MLP neurons of a small language model. Each row is named by its layer, matrix (gate and up: input weights) and neuron, and shows model dimensions 0-127. Each number is 128 + 32 x the weight over its row's rms, rounded and kept within 0 to 255. Numbers have three digits each. A neuron's up and down rows have the sign that makes its largest values positive.
A block is one neuron, or neurons of one layer that tend to fire together. After each block is what it responds to, as a language model described it from the Wikipedia text at the highest values.

L4.gate154:102082151127121179139056187139166127168117185126116194157152187147155089116136119124126135150121114109049112140097125121132164159155133173158136156171152150123103132117129118130141202111119119126103144147117102163139082117164136120152138115080125160123102093049089096167164101117144121107142156143138127141138091113182163090178169105119158190048154150139104123131058108134081115125116
L4.up154:107071126112089138100125156145127154137174103116178119140130123151147087151174189149129120148106130130189100139149148120150067157127073201120087100190129144133100125109176170151081125137156060123167075140138074142123164158221160131169118151051136103091111093157139132115100172083135083165161107154128096166135074084111155111130107088102091189075117090161098156114117149151114247165121
L4.gate160:133143126115126116118117131105142133161171149153150118130118138106149103149173101159155124108134129125158121184126113130125136109082132117104168123154135144122161133104133122184118089171127075123115141095152133153159210155135126105128119106145120097145153118100088141126194182058146116169233123185071142140068066138126147181106122189114162132161157133184132102117165130090158068131084
L4.up160:120141148157150138112105103187179110107137047126160196152113120080108029083123155136111111116128128097102068111111083128174101090109124173111132139115093142132133135164149199106169087121154149118125165076098137139067159151129178120118101128116075179079044149118122117176086171092114120113100155175169177119099124164097146061076099151148205149119109107089111135157103143142088147188115
L4.gate309:120117127100150143151112103168151151167119125124105147123178146124114062107109044226086081119087099156085122092127165140115089073143167114174129105182139116116174121144101090130124128132097147108158131096152150105109135173167138116174074138142069187103150150154089116166127173148125135183083147105056161129091148159127169138148122093106120147107101173129123092135128008099203157163142
L4.up309:114109187108118124127136149084168151167128169061138143131115114118136139149141165068165158110093095085127146123103141125117128093135095130175088111163110142136154115167168149208135129062144074166125154103110095115099138110136172093121140142033078099144106120152183103165107138143132144185126089110154092152069174171117097147116106111144099136182128122103131135125110118132125175131119
L4.gate339:146115158170058152119101144117131141124188058107105110140124105128120133085129122062105065116144120159137102122111133181108166125094164172042162164151131144112197087108110162116207136162099158193149124207209118149128169072095179157112172127049120159139130120113101208187189129126124090118168092115119107146095116109161122121163084120149128160090119182123131128095077046087125150153145
L4.up339:101126112124094140141121124109153187161177113144088112081131125093073183125127153096124127161180190073158073116141094113093119141045138130146122129115086129162167133146087130100120084105140121184120144136125100136185169163184093173087115133181105148163148133101128077090136115119127142088153111147122107092129126100089125186096168143130065087089113153123059121126063099097118126126125
L4.gate362:081167123102136165162144068093181126160160151153109168163103220052097120087109142118053140122078126110088085162100168156075084126132147139129147122159111124094152112093108140164135157107094096191129161176194100115187107091104097113167127138151124163085128128115133126128090118088109091172139096131143171153098100102140126116129092192137140153131129132117111144168114100130115084168126
L4.up362:108063090089148161153212116079137114157148139127147170140095159140114143072165121143136137108142108134148106148144050087135161123116115159125083103145138113120121128125129089129135109146128099135115112145157042108150137149147113128092169135144100136167108161127145142156102125107152139143172134118103155135139065153113140105114132093141146135169147162133107159176142120140126143114155
L4.gate378:120148113088137166159120124154066101201137083184116129167141082186079088118132084158059133148140143131118087165115113136132164126092123160123164160171150079098103113204144144133145099180082096107141114135141134158075133098109184120110161175157108130136109103129190163185186171049156073136139114147125114118198104133094084204157117171110162116151128113173171139126095128141059113069062
L4.up378:163153144176159128142174164082126113110131137119140051152122141122105090034085087085167126159186112058179117124156140152091145102080174152083077149121109109122189170142148172161143177118124117108087169135136136100157140165151143134156139115148120121178214111126102118132126174095161116117150108107123131093110170100111073113185164089131149153087127099093093151106084103110092112156054
L4.gate406:096117142119098115100125112078141191142121107095087116088127170077079135060167064108140065114143099193158148133131150099060049185100080181136143093114118166104123079128113120170151075095140089165141151098114137141203149168125114113172148150181148113171158157138111130138102176129110111134165113129120126160110082122098086087124195107100155130132131188151171139149072100141112098164123
L4.up406:098067119093113171126061163166191141116106103116127126180126131123120123164128114105123141160144135195150109137069190098099138197089120173101109143153129110095112111126072152142135167108163136171141076144162147162141019123136171124094154136126083124114080091062058198149094092128118057112145089128146182179148126127093157066118141102133136125115138124127069181156095060177149157131093
L4.gate424:081171112133083171108156184120157141163152131072113133112183145068070081176145141128087104154103146072109174108150187117140113079097066146111081086110092191184121128163090185191140139110141130140122098103076183139119160156125167161117151157115083136125129129083155150097149150127097097216132150133194080095089136137143135096107155098118121162094125160074095115095097154138122107111184
L4.up424:117109207071097114114106089121103091139104106090109107103160135166159147136126122130127185127087098143101126104172194140147154188146117161119101129189083140094179147119183071109103156123174115066112152153109104147101119045110111061160129130096136233118104126097122155163136074155157122137134158122137150116131095132121138136119113150109129123111132136143120134121135096195129113065120
Responds to: Date and record boundaries

L2.gate302:139111129106084125159099159092151178139102118075133117198098209161167118125123184158096124159155129121086151123144142172137112152101135164112144151103089192150130164115124146125120225108122077101193168113130127094116144193099247104119169148115111175123154113120114170148088139115149119158105100110192094121109156113118198128098137113130107148095042149062128125174156149113094121102183
L2.up302:144158107131131083114169119134162161175158127226093165167169131102089146137147085018119105148124140183101135109126081040148087165153121118103137064151078132083143095174150088134097159128098105139056073144108076101150186095114129158118097145108124138101064145146148142108064167108095143101172073152175140084128215111182152126108160132111133158100131107142088095093093100100169126111174
L2.gate375:167140131142157120159123139134127164102152098128172162105075101088120115128145102134113088153102118063088111166146133128131162196109132105091124098112102127097140156126084142211162100107118124137089101131129153087105106154150165137110165111106127146132089138103109108180111153112086132112145110107156098098134103103058185119180070172145172132126087065168073169147131104142189133159163
L2.up375:118153172158172177149106162128095087167080067156068153128099127149117124149159112120135127130117076119159175184131091202088178148128093117098067165139126105122136144119132139105160057100109149067076134122145095094105182089191195164145146165146103116112099143115134100129161150120117104163198093169081150151109114138125168131168084129175163163117180160123123113115178091075115071156186
Responds to: Goal-minute apostrophes

L4.gate39:153131113166139160127158133111103138087164099144128109165136174183103159093124183136175128115162111144157110090125139137177182134071162160090186169116128136180144139149173128126123108152144144167151104166139137185181046090132135103083126145159155141151062096102161172142178130062105134166191175119079152128143123127132105181049134154113116155100105151145163165104162181118070122063111
L4.up39:137124146121063143108145106161174067142092097176135100175138110105160117184123102142093082111153080101110134157084112112080126148141100127086059180121178174114102135136170172137131110083122134125087146174120142148120154177122190143137109113061152163134111075046153103142161126090205102048165104133120128062125135137129100079161063104090143150128116108147108151124107100124147111181167
L4.gate111:143123177132112112122132125130141129095142142128136147104138099135155150124104227142099086174124175172092143157148166138117136138071181109114147092031076141117075165174119129128127183123085152121092083109173154121138134141162125121181138127151079117153087162139132132137119185104095092161093041153167117104084109110106129160116095086172120042099106101105091136134128160091179116144199
L4.up111:095120169108037137124102095164122104173154057119156109124070133095097157123142131115096139104104142148156111087130110125130138169175117140092127149099127118116110125094172131140124153176098166094128166106116091165131172106113097162120136102142086110191124087118144154079125119114135150080105122122160127084042120117148120160169110122125098088124150130154093068108097053125142077084115
L4.gate157:155162063167151110226114109123161120122145164111116147127118133100136099125115148121092155110144115170059140159135140143109110154115111102119129124132123114079139128142103149228118142144128125097137119210122109100060108163209172137112172090147154125156160161132121149118098160128037117086158120135158154163143122115142138156078167168093174200076073095157113165190130093066175110117165
L4.up157:153136103078162137095122073099167146153102179091133173175109115090197145158145097098139136098121158102152126149120106089128124184158097141114155133137108164069128152144132096130069139120175132170084054140120098130163101146114159081148124120115105156114189123191125082133128145153018099137145100097088125106102140117080143082109082073146065085088068138147185148114075139135141124189103
L4.gate166:138143125177110161102121177134142117124167115135158121137114099065131131158132093139120147044101101107153143143079108114098164105095169082130121153060163078159100131160203144135068141159078141116122139061117087111167178128185170104205089173114137109172069128104109153112147162087130126145144129130133140152089114076125117104177062148096080141169103101125091112111164129124110073127108
L4.up166:162122190136136096171114044173131087154086139033149091100108136100084139182131148135141122062162096156150164111080168127187109171131152137119132097103111127132174101096139102173158155101135117142037092128150140164097152140105146126182076129168134113140145102148137123130134119122094175080152095133149154119164186185075178162123079132145093135030124139124143071191117120042108100205158
L4.gate167:157155109093153101180094114179126093093146107161216118140151099122111102117103150117142178108182141073142129108085215152174131174121147180124170150137126131152119149178185103118104187123175150155132190106080133153104084163142181059128097131119091104120136137126104200111144108109111172081098106155073086160095116137088134040082176117128109162094148140092151121124090097087124099114078
L4.up167:113142142148171077132092108088122127140071141158076145144146205077139091087090107152097126102102139143119126076178120147141143092143129101132159174071175160085099116130103105128183122148197191094175079116133129182124116067127170121110082144083110118137171094164093145148144131116112125130084117164154130114093124151084112145158110064149110090113129122125130091178107136151088151150116
L4.gate355:101109146111154136143066092135172160153126099141104131117101153086101121109104104136114126077102123145168162144180095152092063174109143101114098175168046141154130049203121147074161131126131131115170124158073161135087154125140139112095092136074168085145084141083113146152066205074111131125146113114138157127155110089160133135075102120154134159085137103123162109195151118117122161163132
L4.up355:151072162101095126108101093139109144165129133146139129191096125101121111077141044113108129152098184141112120110163135154102160107136181136104186175181144152117153123098115147128079143140129112140142165081087143132128144110068114134155113183118114145116155131121150122202091093163124147132197083133203127106125125185159114090151147133116105071147066145114206130148072138107120176077094
L4.gate408:131131147142107155126146117191069085160113164098138159127067093172096196200146111117121148094171191104097062125124114092110153117153127136087155112157153105084073124151156116103187082112063125215098127095160167150074143181104121169168155127138167141114127139124111070120153141143112117125142228175153197165133110112119170118132165130124167093115132109175135111168109094162098122156159
L4.up408:111139145111168175107156168168198123115186163127132100159095083151095180145095132112144134142151161153055158129092134095111137148079148070124153158150102172110172087172146143139183147134129141177075059172132169129060143155117200117122152168173129130168089127120092123120091107161063133120123120166169162170108150144109089164133098132171101107110144104167055135130086118161152133085130
L4.gate463:138141176079108143165083168168129108122126083127111152134109167130108117153132177135104193079152150082134083130165154124143204185109115107160166137099136119117141150174150197144148197155177145126158140215104084163109098115154118107127127175116122119173105113099149158137231135148082154093112121138072133130099133126145147106102150143089138105079147088127111130192112146107087100075138
L4.up463:172117175092061153095194047130164121131146089130169070141092118078123111126091094153126148147142198126137147073102093089100132190092172163095199159130143123129112175153166144110127107173115151107136159111127113110102093154052095108174117129091156140112058132082174142107167143163074154140101126120114246066185067143087093143175114207167069140109121135145171087138144151098104116122119
Responds to: Percents, quotes, table pipes

L5.gate81:108156142127123116083099075134189134131135112121141166118124124160101082092140170139140156178145054223145193094099159121104178093114130105161160105067095101101108140176101115152171150134147106142161090069096142149100116130194123094134139139147063125128109127107064107121145135082098122126132088055153104097069120174098118159097141066132142141169057081063113182174087076098125151123122
L5.up81:108127173130171112082155104093118147133076124133117138086120132167149178142105201097102116105191148149149173059102085125102125103119107072089142149100153121105125140144072090129106127115121133148096061166119173083118149164117085164127099128091124156133133164116146149129131117158130105117101144118145106122129203149126129165165098137087153134162095093125064212092150144085131092119137
L5.gate250:135136122134139113165114151112137082156138062112106174164136154090125139137187148169148147132133137175094125133135151125060073170124155123086110132086173197182170141146146142135104162139156186197147099154140130121166135071150184076106118097100102150126159109120102184135107123131146110117122100136149174142130151113138142082106056119137121208091103090079151100100084130079108105152154
L5.up250:133139119060132134134163150116117181143123120131150190165092106100124120118173133124154173147142149092135107117100109163089155180131120087134120133069106161128171110154153131147100115168143138091148111215122145147163126143133107135184111158078089180110226128148157147166130131085119189179133111129181161117128148085139133123134112143111101156139135154130124150153064157159106189138109
L5.gate348:147141054138087126097140148115101138107102123124138166159152177142126132155154150122128098089091080089118086094147151156163117080072105082093177164111161139115151110146115194152104162132111093147146091078145091092121066136153185077135133029127135137109092106151116116103167158127153131117157090078137124130093148163120111129080139082120084214169146076105117135125094151094216128139127
L5.up348:115093087123110187115152153127149172140158134119143136127121090066136151128083160133151095146116132048107093113137177144142126093149092134134158189123184163187187090133159118121143133151161092168196117140130151126125101133103100110167106114142155101115131201211114120111082095116125141140157109171152101127111122157097106175095093144111186106173128106089140129113071201139101164154141
L5.gate484:085081141073206171143155129156150178121157126033077168152110133115090145089078128128135121127142105182124095097119148129123147095106110112135147124076173113096143223155107146091155155111114089040178128152162188130197121144117113077091125194167120156147117176147104133103147082166106107121132135171221114116058129103156111123082143087139160167135121100096088147144081168147153117137144
L5.up484:136130130112170130112168108130193138102127145125143127090116139082171103138103084061152136156089111075176127161139104035083138080106133088129156146053108186164226127151125133117130165100093120116168136175094142084203139150139129120201144145091150127133075102171131143162118085094112140171148087112215181117083211145107066103140132140144089055127152084139185120141115135059122113188167
Responds to: Templated data-heavy text

L5.gate13:161141137123149192178165097129155141151159098129075118134131107140083102120149070157137121096133138137084133084128203095075153130103146079111160120108084151105180157136110113103141168089165135140163123141113124133174178111150107129112145194095118133125109108121091126189117093149150169155136147068146155129080129122161122141137120092143181142134128149154130114149084160164092185088112
L5.up13:129103108106150159127220157144157107167135140110131147156114110119109050113130114135167097129110151148155127093133142110114150154106145085143118117143116101124162143127057124119154222123137124124166108157152099154104089095091101124128152136209118090136091127167139167138163060134180197146101150158165093166104159097175154112147152060146103113112151144134110132145115165137160117111137
L5.gate314:126106154138100200129177129136138142176144104172115107131186169132086093137123107176132121124146121136141106145077147134040151141103105158182091056110134130100133103213148162123115144121124150147154083157190186169168094141144158121074128138136083138162115116157111125144111119098097129163129056150161135164044079144148122140078096115177087133113125091122144188134128149132134156122128
L5.up314:087089121088132124136145093148164177181091114198114127098145166140094107132095065170110098156138156092094139064154150151138138201154143114107199098174101110082104115153125150164088127196130074155171130070152128125182152117049162111125122223157114107141089128112168099190147102118148174131122142147139190076112150131116137112118076133135151085082143129131118105167146186113148077142105
L5.gate319:189146071111143149135198142135160126144203133133108114130075147101090126133093162111135146097091129144099094127067108114129129194144121105090112118136118178109134135103162182114191156155156074103164092138111151155138098130099093131074157193112178059099170126128118126168120201120069107126157097105146140162196176079200154153128095178198098175103171096087146176152095104060128130155152
L5.up319:111198106145125156138105151176103144061098100146149142118162143139085110132182141153125142111157168093103151114166104155158103132054169090111149141154125091094133113189173079182074155109067089196150084143192100105123155124162116114124162083169129212128137110178115128128119154160121050140101119134140119135119061123066156178159214054071118156124108132178120096103154157149145143139163
L5.gate479:168150084079040173150216116172147129065190092129130124128136138163210068125179118110151156096128156094127135090128116158106146159105099103082069096140095158136110154212125172093168091125127166163135076142136140088128121117125100072077128158061155134191188175156113145110119145107135111128131107157119123144104153136111088134093144136129105172131133146107176206116140136159106141157175
L5.up479:137113144193153124123191148125133159094194130111081125136145147167129085111151123189150106160165147122081129097148143118135149100072140160114157153155088103138155112188097094134137142157158182098154110125106133087124174119131137187078139205118108108144143134082107178187094165092156121177153165138159125142102128143145115142147120148120080128141152084138181179162101157144128085090095
Responds to: Dates in narratives

L5.gate271:077088120122115164136096097144071127132105155094152100137144148127141138124112120066057085130148121092150136171171140137118118137094110158062118157159153141098106125106179157090143104114122121123148102189204147117154120161165158132137163105096079177125110068134074128131101152150142082087143151084159110129060084183069096141119122135068198153151167114196108166119133070104182156066174
L5.up271:071071167153138141090123121113061119166132191118135101151158146120136139106150093071144076086068137079139137085146167094166117100088093123123145126163159087172116157102134109103138096082120119143150120188164113127113163158136121128136106111120120192134102105132118089112129146140164108095163162149128105161135108130100081185100139124042140114191114128189091206127108151088169166094140
L5.gate273:118121190132135095168120153129140122128112181086135156100158073175053083076151115130171128125112127109141132141130069145124159125134071154090196126085118164146153156118103171119111070102117138098150138139182082143079130104194124150117121164132117124145172100119103166100166142083119097150174126108088098137190118149095104090077136136084190117196173132127115095093140154158111110116131
L5.up273:131103118160103122125141105125108142179138159092117095063134073116153117165094162165126131190082140143084060107136111121115167091093089129147168070131105158116092112114139194104085080199158142100107111124075096145121133153129104152104091153133048130132137183151150146149151121089142078137123093153079157107144141143116072065119153145136117194174074084117115120116140106124119128133112
L5.gate280:091107106119110108124137120119122160159141085085152182143181102132095123126132192155102127089039086116097163159129146100081179087119132077155146114153114128092166140111129134169139079124086118161112132147130121112138079157175111140088134076139090086166156110139057160137119132103149128132176151126125165210156118125068206119131099164135152144144136089179063111146111116112133130104149
L5.up280:115102157083129144161109175155181064144107151108164188110083150109100148155123115148128080121131148146075141128097112107131187128126084125126126162126099100172103097052095109139141155131099063079058130201175140113105109189138154079067132090116113148137119125042095157139103146139135127140131148140128110158127146103092115172130093149132165097151120166174108091199111139119092164124123
L5.gate354:159137134042094154189095184057120139132149112149134187101125117193084089104061221141105163115125076213085157129117133121135126122120106072128173083101084162151139152104083189186126146090095125190177122128150163082080059132120103062122155113149133145168134126128140162133119103101144136129127150103142162146183148084137155134133168159132158165122069129149054188133092151162133090111200
L5.up354:140125146181104055173133169080102158160067164159183162095136127181127019163123178159119131120187075112150159095062129108131107135168141133144163172106150149162087148122103137129109104120122129181127124077093142143125075133066125174093118133138078084139190125202127155108109130135099142132069185146100171161168093141124162144142119105149169161107084135157114113129135145160103098086140
Responds to: Line break after match dates

L2.gate86:118180092000142145133129167164151191130125074128141069109155137159166162108144105057107079136044184128156071178070123154156126135093191114149106085123145107125102114152133166102147147106108070119131127122082073098093144151098106090114144168067105133143086122118106126135102120129140121090146144133153068134083125144127126118087141177159149144190104112073099110177149119143140151212096
L2.up86:142087107129138181142156133136125165140163146147101083162133140121137166119125108124080164122171112132097210117136191131081172164157097144133186195133124124137145180117215074162181090125180176181124125130152135108149083047047121133118134136170121155090139111135095097153152099137123122111199141099128162196125106145122129094153129128086137129109142187182102116178131103141128218127107
L2.gate341:076198129089101152137068122153142147082104087171082151193122117136161133067086120079070132104112073145111144125081156189082118146104172105130097115124145136081077122152154148134101166124094151168097141166138166091115130130175122100090155116150101130124177126144125170128161130122127083076189137133094146132105122127118122092099139128168166101107100097093173134164152159075132117116081
L2.up341:120103088124151154119101175132136150133154118146127138183162155128124123114146123077147142144112110153232040128118081130148153145109147116134158187093114153155156119161182132142187097123147127041170133130131155165072134070106146100134086170114092159167196158068137102133120120135158130138165136126185066212132106093128085097101117193120122156101135069119161096143142121111095174151144
Responds to: Separators between paired values

L4.gate50:133129158091147175117095093143176178149095144120115094099129211086160151154148186115150183070059182166107098098123127160124124106137131142088124132092129166118132080147149109153111144167100095129141161116083179148120147021102119154118127121127172125116079149149120137177108106109123153100104111152124130115160132101107144145089118150184109133141133171084142178072141098167157197148124
L4.up50:169122156190131123132164148194119171106092179138087115154126114172157144150146127158101147173094137151124153113108145114137192159086096145127101109189154036119126128124109142168165176080184111131071147164111109136121136151198157143134119127105108105142112118134128109115156123164182127064111134139090115156123153107051138163083125082089116140169132171104106145165061075104116123187123
L4.gate65:097160050107095141149121122148165171105160084094159142124074177099123120126095163060118124120148097153161162093127130154176105135141150120126119169108116176158111109132070193147136156163137139148156096202101140129118122114105131082140108165152147142126134155114197129192134099117133068177170098116131167158095145160170085097119119163107132162098126151105171110143104108119134134108140
L4.up65:111127179124142099074123158134195150104167130110108165100151114128099129125149093142149151105145111114067172153150088107068148069116105106148160117137147095117103119155076107169113121156159185106158152079115125100111147160203093144134104177121145131093088225192155123137111114138120119136152171154159134172158141127169135148170118185183110126136141122151135165131133166193160125094111
L4.gate108:081138130127113140142071132103188109148127080165162144142089169124128174144091155062122152132086144122105085143154159182126146228120147088171151155123117138168102152173168160161123115157093114111171057152138149097118150107130128092102142154104096180108078116122079127131114175137132093081225158110171134158054136149099133142079131114103093101145105126167114138111147150124140137106181
L4.up108:134068173158075140188123087072172113217140093098134100166121071079119148116090158066163214147116127115179113107178131115122138168139142130138157157157150114108150163152089077091135135143156062163124049122110175114118112133092097126080101157109110140136112165150117101098112105146119139144115102163168140142139158122127156158104132065105074127120087130099122173084103123116134176141094
L4.gate280:102136132144119183162079131131153101130119123196094119131139104154115131108053138085137173098154158094158114159123089095122092121110138144132148162128094200170165127118074156128089165117062159140141054174200152114142136114097124122088104189137146155158170129116107111133115103068184122126102072141141122096089097107145158112118196131140166115132106071163194113110135161137155135129047
L4.up280:158140130087096156090129069164144141092100162156108106098166140102109114125144168127125152166169150113102134098095098100122104075137047081142138117126143115143136162129135130065098137150168174117170067118134151129100088168161179107143142180118110199104142128120155129117147112167144038159108115141133129175119175113111106129080128070068138179083171141098159140106091135159177126103119
L4.gate361:157177150111128164108077113155112124096147117126112126166152159180145161061110173088141134171141088156070099094165173125075078143104126100110090141080075175105137158171151128130112198087102216140136135066135103057141170111147124058115109137148142109161129117122111178148148124105147099095126085113142106111073174143139070115084093131161100130117075092048090132123150126139113153139105
L4.up361:140159169130087101168116137158131180135174107150142104134107146135100154091099164088122106130111122150132104177135115127100104139213122122157141025138184197165160160099138111065099110094132108171115129144080132100112146126136133119133115204107135126123080208160116141098128153080108085149089168157198114079142104120139108105161073110107141148138139070071134121150118138186149102078114
L4.gate439:096130129128102160126136130093136148073095079125120117053128116085061077153097150091131111158060100133155132133144184157105085146184155119143049125176113101083119138105159140126134149136125131148138105127161173096201139151072078136154118122085102183126103148119138138136148131115124076058140127099166142129120196060101163149057152126110113158119120080160083198109078092095190115132181
L4.up439:133105197121120135177190118116134158132115172129124146113095144137064082081143117076101121149177149129109168160152168140112135166155176100223140094106111109040137144115131109138131156137108165114110132049127113117106077160143079131116122140135108164143146156107161109051089134166122134127153110093107119106077156131124098127143180137123193100100088150160166129171118142110121137114120
L4.gate468:111168104106161164123137124137129134117115085189104167156130160147138087144126086083104118187149117146045110117132169116139110136126085090151109110134078127125092197143191136139101196073110136190129094166185183174144088126104150092193124111136101198178128168098113137153082102136116047096162138151169106141123108140164213044086125074102153149060099089177192110150110186144091111152092
L4.up468:122088157101106160078140122100086142090162095105172139136138130087136141173140130115166140121152110133146176132156180090165159141139123117152106128180144052113177107096105105086143153097153133127128121130129174124184151108180151121150155136139087115133095127147108095110144093102125181143118112111118067186076115144090171094101110147184153170062111116043127208136132117166136178195124
L4.gate481:086084170091173196139166115122112142157132118152099115103068120113080136190068136106149161132168163122136134117132147133063115151082158095165133152127063146104142120156129159111114101107161098121117120123207144146132126167131161107111153100135112147108069182124092150140097111184130157139117078155141127119147138070129149078151126052135124132090129092108105163106072160135141117148143
L4.up481:105131132124115139050115137102110128105161089113132091147105093143090125186147151056173110142132156052147122151164150148216101098116145129158127120096069173158136135110115098128140161112112187136123111112134179113141135183050138110173185114126072138109138149127093172157090104146128088146131127122158098122091137148069136073168139158095142144190067093062055165215109080141179084153119
Responds to: Numeric field separators